Part of a small language model's weights.
Size: 3 heads of 64, vocabulary 1024, 5.51M parameters.
Architecture: no biases in attention or MLP, tied embeddings.
Training: a variant of Muon for these matrices, 12367 steps.
MLP neurons of a small language model. Each row is named by its layer, matrix (down: output weights) and neuron, and shows model dimensions 0-191. Each number is 128 + 24 x the weight over its row's rms, rounded and kept within 0 to 255. Numbers have three digits each. A neuron's up and down rows have the sign that makes its largest values positive.
A block is one neuron, or neurons of one layer that tend to fire together. After each block is what it responds to, as a language model described it from the Wikipedia text at the highest values.

L5.down588:119087119086169106165113121125077173139119154134121118127106144078127098147113146123098116160176138139164086111125101115132113127125137111116090131124127139130138130109096125082111155135140188133098180092170147169095108101147135089120157138142102150140160116057130134100151112114159126079174110136108138143162116116126142146144100109166138152093138128132128145154165129122176156141098142131192154100124139160124105145086115143127132126116139116127141127098156127170171111158116097132152109131140122145112148103117120088138125149140074113115140146121145142125108100141118115134
Table cell separators. Field delimiters in flattened tables and infobox lists, mainly | or ; after a number or entry, like stat rows and dash-started infobox lines.

L5.down551:179123118177100163118089128149108112082098099116087143140120129125125151132128099117106128154128083116134116106127107131136144129141153117112117088121131103117076109113184087113152154164097125122115153081154153107094097115123122130123107130145146112111133141152080149140134103121147109175138179145152123097208132134168118151105144091184149131118171121117140156156124111115113149172134122146128114072144134163157144126134135153110136135157155100131135090134135128113147117085172132094112143110122084159157129131113150154145120133117125145100170119107130141106143149090119123096
Month name endings. Final word pieces of month names split into several tokens, in dates, such as Febru-ary, Ju-ly, Octo-ber, Mar-ch, M-ay; weakly other word endings such as ear-ly, fran-ch-ise.

L5.down353:141102126140137151124127161124130114106100130145133150133147144121132115087150131147140090062171135130151064106155136116115153117094112177113141079117122144116141138104145088138126132113138131135119128156124126131104149102153153125120102102170142139152075115132108090114140146114145168114080149131121133107131123133067122142104085143140109142145144132133127120133113143120127128138131167117141144104154115102108103136149122140092102102255154163103132144149143159119160124136097152113124143072147147133088101129133121158121148109114144133124136183095126128107129157140109124126
Standalone space tokens. A bare space token, likely a non-breaking or doubled space, mostly in table cells right after a pipe ("| 2026", "| 5,625"), also inside foreign names, titles and code.

L2.down95:123153125139087131168139141143123100156097122123152195144139154131135109176125165138118150156160158140097102142142144128105124103113095123104107105142133085100123165126164146136132101119160157118151121109111146099097124119106158147149094118151167141131117175116120115159123115124184133142145108083124096128142082170128154142113158134129144108121105151170126097135106086124152131083118160154116124101108119127116093089169120151091116160143137092093135079143084140133128160122126140127089146120136111149148125093089151102158114119068139120100150160087134158105107121099143142132
L2.down118:121125079146143127141109145119124127133141102124118135123135139102110122149159140079135126130105139132161156158130127132118148132175168139103114127135091129095118118128117079127113107109112166124125120103107086193139159140107152110123150154141108161115142141101099152107100134134128100156088128133122102096134123140131114104126126145170157180129138111098117122129098133130146134093182176166127112137107069102140151133135127125164089111143154121106133097087125109108079173184103134130131179140124088109154140133147082149114127129124119090133130118154121196171148153182103131097
L2.down165:104140125102131136102143144096113119117083134068141101106109137132120138169159135141128162100160114115149121093116145156122146103134124106152055127148127159128154169114143100151091146132147111118153097097094128170089158145134107084171159127105120113116120131123143114108139131142098123128123150138085133102128152117146119171099114153186140132133123159117100145173152149165116155137155147081183124114191144141156133110119146099124120107074121150099146115097137112107136094126063111087144108157127117104120172142117128116146162122150111159119111128139133163143111128118131135158
L2.down180:146150160110123169113138160104143111118104160104134137123154142116107167090124172107135159091150163119123129129122100136179119112095129118084144113122172095101093122182141134128120118120136150151083127131152179120081072161108136094147130118125154100103132103134105134127155098183148152113097160092137130151099133133145160102136094149132102148147140120134132121117104141135117129133129128128106093124159152158092075182103089116121106158129155124124081180083121130136151169140128130134123135138140149158113118118105125164119126106096140152149130140106149144094092137175123118085
L2.down194:116144085137126117164125124096158126144122142142122110165101109091138116166100183159143132137110097133159147147125107107145103112136184069140104155106127109130127150165115136133121140135141107134140137123128127161146138127123119150114119095159112142163124157140144143150108100116142121110106142097146198096125093085158109151122128131149115095128129129153132094141071107172161094111117102159142141152156133068120091138139129084127142152129113135103148130123131098078142139168075127133133141136121145132054103184131163151144122114113113148106127125118166144120071121146105148134
L2.down404:121129110142161139120166105130071122140148138119129087146100159103151132072114085121152116142104156118143142152160132125113120102165152110102100159131093150146126136099149125153064118131128148156131160131151121172168185072088102127117130129179163108100079120096155117105136143117125132088115161095142138149102129097134132114107164137117139132139177114155155174139122169108116129172100137139114161110142095133144150096134113126093120154107125125131136108133125135081140142093125139141119118119128099121120167138144081135131132088122151140140192119151125119153131128147109080106
L2.down720:101138112099108110143153108154126117108086161187138133153137145107118148147126128113124124078149145131142142159108142119070075116099169115125098117163188074114114147156154120118158142103126138129129099124117147128089104127143118141073148170084147130139162127132113086157084146113130143139097117160094146119135150196108102125124123124134099119127139118136123103125091130118145154135160156131092128137145139125147122143150113141124086141162164098128135123112148162105129135121141121100128135091112139103079117170178147145132169124078139134152137165138102141095088115168101131137
L2.down726:125176113106108108150121146167115156150143133139124138064148147128135062094117117147149171125120130145151141156113150117123135140122096146130129184097114120129113116124118092104128093103106114152098094111136141163124114143161116194127115107105101133146142080148129126136155141129161123167147097164112109089128172125120125129157132121104144134093109112133110114123111131150162101100125094130141113131121090132136129137103153153120106178159123120148145122142104116123196127102128140166183098104108140137129159185103099160103107127114089169112115125089113130140116177152097154099
Cell separators after numbers. Semicolons or pipes right after a number in flattened stats tables (33; 14, 301 | 283), plus mid-word letter pieces after onsets like th-r-ough, f-l-oor, ph-r-ases.

L5.down164:108167162120120114170159127150077119127101136123108148071163135123111132094154115122159122132168110129110141109128118138177143088164125140094124064093151094128133104139102121106178148066098140171106110067101123071164110116102167137125142138116145106156149140114106116148112091142099135108082108161105142169143150113116132131145147135132140095127129156103138117114133139137162114118125105119166159155123126120156091124124161164123123155117164180092118103118088128107119103108154126111124103175135127148104133123122167132126130152153124123109147168141124161134165125119137131120
Word-initial H and "l"/"ell" pieces. Fragment tokens opening a word, mostly capital H (Howard, Harris, However, Hubbs), plus l/ell after "al"/"Fol" (allowed, Follow, Rockefeller).

L6.down58:120116117159116117077084104114155100110132135091131108096122113144125108140142146144131131180153134121167154133152126157077147136132067177143134133146134172157115104098071125106127151135123153148135166109121137131105104083117105143140129112157127123176131121140150099137110114123150116155179129128113129141110116081132119167139125157136145105113090108108117118125134180157171187159132126096150142137107127118111125091144111135130095101142085103108171124110174124180147111127114112144148103118167108108133134092127131151178150141134117165151127119114137108101075112098089122151
L6.down167:161127099112120128106137134182151132116132107133124171102128104100142111139097124081094113132226118161135183118146130145160096143164116105111063118151115114102148141141145124107121134133124140100142125133131125166142140125145170135107131148136103101134154160116134153083108112121126134148111136119129120151124121139133091113116094113080106100115095130148128179136136143159129120136164171120139136112080145124110145105137158146166075139110181109159113147143145089145174134151156101112123105106132163099140135094091120149083119111087141120132114177130152139105129128117089135129
L6.down337:074119108141123159122128142121142124122146150093091144171122139108121145143145085146132137119113104120079168131165156185141106141111130121147066149104145093119176087117116147126136160146130140172160144084101110135146086149158130153102102151151125106146121114131147104148099151103095116136117107114158108089173128147100110102144166126119147110136117125150157092076142109128147109130130137106155140114122104160113133139100130110136106145162192143095108105117134098161156163131115114143134205111134142117127134082116113141127136127174127149130160121140131107124127131086145127072
L6.down519:129146153146135119155142111109140142144112139116122118142141170176091154133136092126086162180143149113129165112148143134143128137125116085123140121063148160117107166076119095120115154100148132104111146142142150097135112114144104144096121138113088123132149136169116114127081104124145124112130085180147104133135114124127124164113097120155127107127165137134105156134134134153168124085121099143163135080100139151097091121136128123140092079103110094133100115089147137173157135098153141141168091127100092126129098121173135147130123188139122110195115154157154100137119128117136099134
L6.down548:106139099090107153094121113142110139142160095090123173095138175116127136134127127152134119176169167110155140108123106140122144114110153111146138135115063101110097146109163151130104152157114148068130116167113163111104101137140114104153124115139121130118125128157172108084164122131133138127119147133141151151122147159152128179127137097138130086093099169070119108141143122114166140154098065126166143130155156098132117135145139125132167126123119086134122147121156108167143167124111127104123087159123160124131145101138110138110114114102185120133118125087140083148104128082119105137
L6.down586:119136135150183134146152135183135079137182123138141100111138114146119121126148110151137108100058114107123144138149119146148111137095115135086077068141129109139130117135191107147156138092131167141178123087101085142155141111110131141129086117110155101140167103123104136152091127126112108144121158149120184138141089130128103136092106140157124096100114133119175130118137090126141147148121155183130152151122098168143117077117129094120128126117103128148107140088102153108136144135137140137138126145137101171131143117140129121142112114133085100179120144093125140127124144137105132174
L6.down665:131113156091128141152119120096155148171104091137131098120140114060119119117169132109144127139145140127118127133108157137108156107117138097141115100127175120136161130115168130139162142172167138159094138124154135110096134151068140117127117097145142106126124118099152173144156088128114136156128172145125105118142160101107138130112104096172141114172118151126117120142117138150128115166151135092144103104161133123119117076104182105153145106120142098107186093118104108125160117129089119146117041126148109111122110116119145103111119150129164152105144127101114183119165148134099113117
L6.down715:135138138132092132123129101124124100155114118114169129138148138096122068116139136121110066162211110137150104159134129048103112121121113107113126107145111141104108156107130128129134146128178121153099130117143116124113138113135144142100152118119145109107146137140130120144127113109108145132105135098092120173136107109146125131115134130093137139126150120113150155138165075097134114093170116135255116126122154099126126090100114128123162103135154135113118126156143133136210127113146124138143139110107125119149123129116133174128136125131136138162130135139100169147116102132111131120
Table cell separators. Semicolons and pipe characters separating cells in flattened stats tables, usually right after a number, e.g. "1; 0", "Apps. |"; sometimes commas in lists.

L2.down150:129149122111109134103171153101107144115126125106115129158164143149159104120137160136152072104127101135115165145142169155124143093117119100173112139144128123090146140149095104109132124127129115110156116121134119085131136165145139134151155151121147113092131133164148096117128113132075143150150112110123106163122121137072124142178118160148125112150095121187125100129175084179119137103116127163147116111200128115114102159143132126160158112128110158103144069120130114068119123108149154117162094157103097137148113092119120146115140125126143106085111129116124139118128164119073128172
L2.down203:111140147154103122118131133165174116154110132144099101133106167155122112143130099112143132124138144101139117099124112131147136151141152140104133158123130080125165193082135146109142105113114156142130175060170144112158138133169125101075112082136073137118116153100131146111138148116099090148147145166112116128097135091146162110114142116148159099135144094118140130110102126156078127105149122115136163146119158135130109162127143162102088111110101124135138141146094119127126196137137168148108151142155114096165166141100118126094138125133096142150096131098073134119131136140114082138
L2.down287:119115118092105137155144122125110148139101154106124091177153098139124162107202109156085187084143178122131157110125136110160097108119102108103101156108163107127112131162136129122101127150127177134178124130092144117086182129075121097152152090129127141153124140113123147145125120164093159129103139126133116153114097145109119132092169143130144155089100152118131085108100112162154154129094129103161159146107095132113124142125117111137127171097129113104115135127119173152121148129146123116109099169091107143128138131115132125124129138166147083125117142144113148095121151124086144163
L2.down481:124129078082148124142084119120120126136121215146132133116117145084099112109146137112099164098148128151120137159126119105146153116162113146134138123076158146111119140098119156132126083120136141125164127151141115101131148109148126113137145116095107122113151098101162153105143130143146117129118136110143137138124085097157088108115144108146136144087197163111116071129128146116080130129132119217145117119152131095127126107144115125197152132126125140083140109142107160125115134113151145132132139095103109106088120109142149129113137098127129102188126130143154149146106139182152153136
L2.down489:124131133099121142155114121168115140109094132144122124119149161089145142142099149102103103134142176107102089149142153150093100114179149069156087116131099168129129141151118106135139108125141133100149158125166102133060149167127131117163158115176086073136118149090146153156123131080105120114130137115104127088119134130121168168149065156117139144123124119109114153149115110135205110120137086140084116127126109124153102127118133138123153122140122104139124106123132125130121159096133137115133133156142145131151158131152127116154152096122120154153108146075125123118123174090167124094
L2.down498:087124140095085095175138064156099142107111162123161084155085139097158118144125164132127103104133174119130168122135131139161134112155138122139099145063110174158118111155119122119144087122129147091160125166104114131139180160107132138163082093124080156131123125137135129163119159176149127118112176144106144107137109131133132118139094147155102129096130135110143158093156111142122139132086133124150123142113111115139161174101089171092131099138129130115144103134130119112103149125159133160116098153112114113085161146119122139149113100113121103129139122131124134124177090150116142145
L2.down521:141143132153147123136140130178143114097112140162077119163130129180144131114121167121113177109151104115129101088110141113102090114155172091124123141126157107132089082122148136142143116101116168119078159100101122130085110167130107152141115126080161107167111127148117183137126123104124125168119140088134129141123144150108130140127151091130119124173113191062116100124102152104109091054126135128117108122130106151152131139136160136146122115135135145150140124129147138112114123141076143156159113155114126149145120117145111117151133104119129135162091160131146122157164152110087109097
L2.down553:135166164133174138121142141114131141151125107131127141156137163138112124102139122125144113163120110117103138108132075140123174136127092096113089143136130099123105124123092175102139157173078129076137150140116143156097158136121110130130141153157113116128151155154196129179121109156152147100136117131096152144099104148176128162135157113122117116129128137145107122124131165067140148091154107105090097137132129103130141087132122141143099104060072131129102120107101167107137129118150147139154110158128128149157127156103134127109134088152113126136138122128141065107135176120142087093
Word-completing suffix pieces. Final pieces completing a common word split oddly across tokens, especially al+l, ot/brot/mot+her, dow+n, bo+ard.

L2.down189:123107115110110119154089162109119146128121122097134131126113136131110161109118162163138115121133168127097101121152106107136108143067083145166146119094139156122139119104115141175127119143123099157147112121092136120105154162121140091134142116107114137161114149152129114159165158153114131109151136166125147130084165116142087119115175162132128097088077131106088084094104111149144142166151107093094116085114117145116102128133089111105140171151125117132209147125123123097116090125127156152114157148169164169137109123152145100172125112151139132167143094151150130109105138103143136131
L2.down247:098145145148128137127079106123125131145117122098147151118108127082098109117180172115119090140129144128121140145170132146168108163104081118123131152150122116077122119153123189141093124151138117119122143128137110158107104092140142133130142130109100153136128098091127180110169156100137100142094142143146095132162130169160146101118109147137143105099126111071085127121169135138143161125102118104070135137135128148159117155144154150114119179118103110150114100169099122119129139116167182113133113118181168135119131137106148159113162078135107099138106105146108137127098102088131145139
L2.down417:080124120152143145117086136136147126124150114125129154106169128142141119125100188148133129124121137182130138101125160136137131130173134126156096147141146150106123111110096167139103146135115135099124122146099127094118072134136143149113050129127174152142115135086122093099126125133147141126071162140128104124150122151107132158137104134127147147115131159102121111122100161156161114142143088120083135121081151129174100111130111119112082137185112139104146148098090140122081153159166155103126141113115117142161137098116096144091143156124135146145125127130080179123110114145163158082
L2.down582:147128149158148166155103102128109112133122142123131138122100145119146130154096141092098141094140164129107161162123161146152125166106114114100092147165129082119168137138140159118107131115116105132114131168120127106109094177123087110110119130143149104123154164116098118131116157174109122139104105162127138137109128144086114097135131091121159144143144109126138123068152098150127137199168138100101119124128190160159128081097098144161116133144119128101113138128115088120114116102125065068122135161109127128104187150140133102122137102127090135144105126128121155138112134169133156159
L2.down677:081154136130129084123108117118150109137179102143122160130059075105119092121118110116118117123099130103170148161115144111142152131163146157104117098192103107107112136115127143139117147125078136151131121137120107139134108121104097104168136170162165144136190073093138170172124103155153107117118092129144180126149109097110086130135133143152114093093127121126132088142095129130105143122109175160147177096131095118152151092123171122141101103131114137117114150148125157132116147111128162120146124157133135145141145122143144126142143112114100119144133159158140126086093127140133127161
L2.down708:114154156140141121120131163172159170102083118142168153128121144119144142156153150137156111109130140154115177089163150118124153133130102131107105109094082134118121108145131133193065118134094107131152119141136138104125085153101132092125102157138133110144106126156146107072134143110100127159136142129151116165154062109075131141121127125153088147125119161126105097170105135155139110128146133132149137136146124130173090126082122127110123126133118130121112108126138098127123114141083177132122201122104142142084080121152151161102128123148115149121155147111115147117117080123109154127
L2.down724:100108094142100100118091123125136151127143093152132157114126130135158150140095142126126153120131113141106154134148134113105177141131135148121152085125128153122141137117104127166115110144154110110113155096134137149122135168151131130073095092113099150124123073158129143086110129090149136126111136130122157085136134157108143176122117144125126138164108170147140160138119138115147174194158116100114094064144136161128101112145104102115114119160159114087144149107093106142140138147122138143168170143127124150157076169122150168119158126117077116120136142178115115130123074135096099087
L2.down744:152129093144123138101168146133135135144178120136124134159115125123132157084109128082128124111082126145132121149095145073135168187093128075150123141112118149130123115124097113151102118107148122152128095118142140076134108161130122147124119147129121144145195112128090166133114098148170132148108168105120127139136134136074081169119108102118120126144134110132141158085128120143102100128135111114126142132112156120109138099142153105128173111137160075104158120154141158147133111123146128159142107124174090152078100185150124088078153132112141155144122111128101162138108128178122123116
Stats-table cells, mid-word pieces. Blank space tokens in late cells of sports statistics tables after | or ; before a number, plus fragments inside words, such as w-at-ch, deput-y, Mis-s-issippi.

L6.down293:118138149133135124145119130095131174136151151129134189168122101120110094099138137104142114134255104131138129117117140109160121133151115125098126152127122134080117094129103123130144083156154089097134127131129137135134114124128153119143106127122150079124194140133105136155146115110143125134159115113086134153098084119150104140105098109123143118157190114155124112115149135087137152118140125105144139133090149113107160163139126155114121121086129121142079146128163102131070125124136107120127127098095134126135106116110114175138136149132155136132136126150140115142113111112125164124
L6.down349:135131127129111124127151129146145132120135095138138141164133118118130119114108134148111130128159134130136129117122113103128096125119142130121128133153121152133135105112146132106135148143140106112132101110132140109133120111137117129127118106110130142121128131136115104131123153134163135133126118105137128132124116123127129120105117134125118135122136123131130137140132104118136114116136128156079098103100109123128142126122101109151144156255122136169128125136110131120082122114129131141123117112142121118140124128120123142116143119123125153135127124134136120153106112122120133134
L6.down354:095094091104127117114123115172128116113139145107121147101100108100134106130126134157117106116157161173145127137193130131136146115141133148121118098099164070084137127111156051170158148145127124119116152127146091110070126155160145123128144150144102168124134141132137126166134146116130124131055124131144119111095103129111131096115151110113108147156123121160157132147105087107102113127102134128165103143128166176145147145119181144183160135157130120122087137131162100107133092133156094160114094116174143091132124091094142108127128110134129126133135143127159168115120146106112126123
L6.down362:125143120119156153099133107108118150117151129109137129141149124125118117150148183143068140109167136119148116169150169143122095138123119127121112088126116139126158096095098142144176120111124137152131086146074120134110112155133146152105123119170160094126149136101104180115126117121166157164146095105107108153097119146139153106123130120091126153171134142158147112060095136115099127153120147091096120133112067110141106161116146150123095111175140149156150102104116118107093118126101098131129144127105076121075100147134119153138164155102146133099119149128188142143126159144159134120
L6.down385:115169159108194113115129073134147088105100106095164141132130124136131099127116106123115126099158163130106144161115123152104128183103125141163129109103108142153177156142137140132142132158129101116150109151146113180132100112100112103160089114151118091108097089133152086153119122138130129144133142146125124151125137086161097107143138119141151112102183120134133150153125112182157150056130118132135116158107139155159153080114120137117085103144163111148112138143151118111123118112136105128086121130129159141117089160097106122136152146129113140145076128130135103166099116096168153106
L6.down445:145139149145119146130111113119126121114115100115116123114138136125127134174091153117163096131141206125106102074106102106121089131121089126111126140138155096159107077129095139123109136140103142128184107149145111102134104076140129128098091119170112133144149153099149158140129120109164124092117117103109157139132136131192126097131130134146136121057117154128119168120095160078152120091149126123168163158177127134149142104145103155124145144165131142147110140141143120129121121113130084145152134139123138090097124130135138126131137169113146167139094135125147113113101191154115131069
L6.down650:122159141138152126109119129135085135104107097115153124147123157156118132105121121098087143131100116124152148145135113157143144136161161108123130168121163109107128129086130068114083112145119136118123139064113121145110108129115135122114148152111109141113162123098135117086178134110147146128143133098097142115076200099106140114136123105153126159131154144134137090132148098132108128131134124090090111129173149129180116165125175154094127172210117161097138109150122123130142080115133137140140155129162123098116132144136114092114132154151124180153126113146102139144114058132147127125
L6.down758:138127145152122115140125142133148128140134104145150114136178129139145093172066100129143150142134132122120119139120153100136151123135097092118087104151083188160153098100127076143159112149127109108137124108107122121113081109124148192105126088128156138130117149124131131146113146106100108086115119135131123075109114146174130145149148118130116122107141147114108096127166161085146143089104099087106120161125104125174118155149138109126175156140133089108144124156095145107188097188118130186144141133116104097101114123135164152154138131130120128143103114105168147122112127108156153130
Table cell leading space. Space token opening a cell after a | or ; separator in stats or election tables, mostly before a number late in a row, such as | 58 or ; 0.

L6.down189:063151109111140120109129186134109074128129170137107172123129184151104120108148166149117096162123149162086110143114156144134093138152127126126130157151131124115077188122154112145154101114139103119109148113162133142147134101145086077164112099122154133117107135194157123142086085106134118120141122154115154101186107085131124144119151110132120146150145137080104128134104107128119110116141152125093172096104126132141128123148097108132115144098112162118134127155128124163174132132138089077134101134132144120163131123135102126136136140138094140129119132149141126139164111096135080125
L6.down326:100109186151125116156111105119084079143118157122130115135164153141131144087126104128105102148141093093148091130050135109144069112159123119142115088138117087119127143067078146123138105122102095127154101168128151115150126120101124125135129136109125155093159139091150136140136144125137118169130122149145194105125136141108094134113133111133134142142137118104136103147087134163120138162154111150091150121090158130124134106147113128150145126105132164107104157122143118095138123153131172153189169095136136118134110164147117135130154113118169155178154115141127135117117170117123093115
L6.down346:110122108145149180128085138099103112105120111109139102100061073143122121103147157102091131115123111091129111167144089155121101139157136140062094134091161096107131119132171129148119135113169105129133142159062164133151139155111114144119103142117115137161094139146152156154159087131128125138102126127151108099094109141127164141154109127091174127136125127124189098118101146140142119164139126133174168102114132153144099142154126149124117143132116131152134105160122125122137170121152112111113124090118113103153143191155128130089142144133154154099162108153115153105121113125121136150
L6.down375:130127153128116107104123124103127141119114181126143157103134106097141136169183120138133127097126108128132138133090104132118136120126117121145086159154175123118115122102162149112115090131151110155163150121150131166161123142123128128116104148124144136175104107156095108132128154118134144126181100127133123125152132090125114106171106116143147173087133118126116133117144093138160120148110116115157112135089069128143091128113118079088136101151165104059107147150126180123163152125141099085109111054113122128142123132113095146163149127171112143138141129120138090131128179160080158144
L6.down381:170095101186111135148172121131131145103131162081143111111117161160142112142115124137134103125187110163126111148138135115151116133148146107118137127124125127137141136153132134113159121108149109126131105142100122112112111130137134132099155132122103127114082134114149162163150104091093096124117134171128114078135142175127153137140140085106159108190135140132150084103109125111122121158092099139179133071103099155070164130111143146113101130139121144116163133116125134136076122134129173134145078154142127094157102160161110145144161120092097161149129152097129103069102140139125139106
L6.down538:152118115101122117188141115105108129143136161096111109136144112169086116123111135141134111122166138136107130119095104151171112117156132071115157153114166127118115148175122158107159105130131146149106103126123121088116179101141126127100135166117151109137148139115099167125084113143162130135156127122180108107093122086150154161085126116131136121102154097125129100130161116117147127147095125107171097155157152133104116143137124134164097133112164137078126099149185144101129136102123124100141137143089085130149137099188146108144139115160115175113106177085125152135110103114132100115
L6.down574:119128119137123155171177107108093163125158116134084077114119120125103137130101112125092141131145140132167146111128142142161122118118137152112115133127127129154159135110115139105135143146171162143139107148090111126080103180121065184137137162098108127134158132098157140159058159157128120168103128130117135119118172100136094142149101133092126133117114135089142166171119096127115138157097107119156155128150080131162126103102151104142158100114117096152141171134128124109150129163096130079123165154134106095157135142149141162145126092114115123119126102118101085083128121121106143131
L6.down730:111125174126135140147149146107136128144102095117110144120136165114117102113147151124131136137145087131124141177085077114149129103112105120165106091122132162095089145113106121106102154115152214135092106109140185145131084111114148088125143110114110099140134093105126144153173126130120144121122151131120104133105134126121150084097157133167129182107134111129128135100157157103108119087130120097121115152107136124147154145130161102123092129118148178111141094109135140152120125098103181116120154112134099151163114117150095097150127134158134143133161092163164178130168161141108134102
Month-name word endings. Final word pieces that complete month names in dates, such as Mar|ch, Febru|ary, Nov|ember, Aug|ust, Apr|il. Weaker cases are closing pieces of other split words, such as num|ber, Rebound|s, Board|s.

L2.down80:131105119172089108114134110143161123136107125157146108128146152145131108098147125149148066158121127088104076148155142133136148125115099105140124115151101154165142141145140146112130137139123131171143126118112120123161130100134158134118132139141096152107140165204136153114148126112146126143112122136152115142114128107083131079106136155109123194188176138187137148083114131126129137117123142091145100130125120111185125088140088167121106128140114129146102148146096097137123130101137098124128118101131148107169110122148091141119122135101118121168118121123159103135066125131053104145
L2.down120:160132124148129119104102154111086117134121098152144149144146129127078153114141086136053154169166119145131143153163131123113134107125124146117135116116161096117117134139132148107121124130149128133140128111163091110130125114114160110143084165115153158114117163132139117114111162134150148103109165151155087109140144140148150120134163134143115130130100109071148126119122162111187124174121110124114115093144142114152127136144147123131102157103137070122141113163132183168121096126149098093132127128141100107107111070117123163128147183116128171097077109157055105108152134120140126107
L2.down149:114121112134132129160140113131181113113161106139182166121124100117098077164124076104133103121100134115149144182125166144091135129111116121107123103130150138138134127158144158151116150145185134101173096156141138137131119167134117101112073122148126128113111100164115090146130113154160153149140145146162128124110163114152116136120149161102137124173095125136091120108125127062122150158143116099146096106101138146127160151137145109109149136091077079119128112145124109160094122137132113123128141174153140088151086077130159132150093097131131116136095135132127150143150103090133091143
L2.down205:183110141106139144135149150109079163109121130137101086161115145147190100122121118127135159175174080107119154141165090100138153109149163110126112128148134122129122169096106160158070122109139135122144104128115177124124105108111165133128101131111158090097127145129124123116129086104161158129133115147139159157099113129132131102127157098149132134104125114107114087130130146113152145108134154113124098117198117124101128191119138128133103119144148127079086144148119147122135137072130164111137125150133155200105144121150123093113147125123114126136119109138078126158115139124137103094
L2.down227:126151131122135145143185146150141150153093132123096121110130157127135153152147110141105127095127110121157121087129142142157120130129121110130137151089090142140129124153123171164053123104142105088149112126129141126136129117164177120082152123160164163130116129144113118116138099152106131109153106115124133142124149106128115167091154149105123185111134086130092136147143151144123143133124139103151102137125112128089076131154149080131118120138129154115145149081099119094129077130138129128161169138139093148118112127148109163137159090112150090082104155067109179080118133142150175113
L2.down261:178119110133094097082132121142112122145118140087168093133146125134143120091124122118113136120112117183091127118109114118103176115149116155116130103103149131119125110117129150117144126104114093163172171147170090104132114145153109121110103152105165118107098104118161138143129115108131147153110084118139102142153117113111112199138140166124127110145146142131087149102101128084134168158098099099120101133126146127169154123166133119146145128117164142106103141122125144101134084148174132116141134150141132156144124161107075140151103127067155102081171167113092139141122160169133146133
L2.down268:132115172165161063121170129152124098148087147075159110126143104092101102109146165089134120197136126125141082100151125136167157149169120105081098154116172106122118094125168107169098146128103093144101143130130166104112120132125088123160123149097151148142096121138147107132146103137179142132149137127129110110133146095159119158154127148141084143124169150145142153111138102088153155156140128127158119108109135119107124121110149101139157124092118148114134175122112140131136127139136100118129093140158094089174107120147122103115106136111092119141135139155157092115123110138138128105
L2.down619:181120114132121143123124083136095126137127165149089101124096094098136154133137111122113144126147136126114101116113142116141089122156125123113153120188070126117133161096142076181154141158140116160140100141153100138138140030101126132165105126110119134130157117171144142137131128115138147089130132098148147144091128155099136113121126133124130091167108144130136105156136131129116123133136114154162150159148135189116150129108111153129086121150139096119154100130113116138142153121144156148131148144147127140126120140071160124156132151164094106071119114070102119131153122166142090091
Second word-fragment tokens. Short second subword pieces in words split after one or two letters, such as en in Women/Men and es in designed/Reserve/resemble.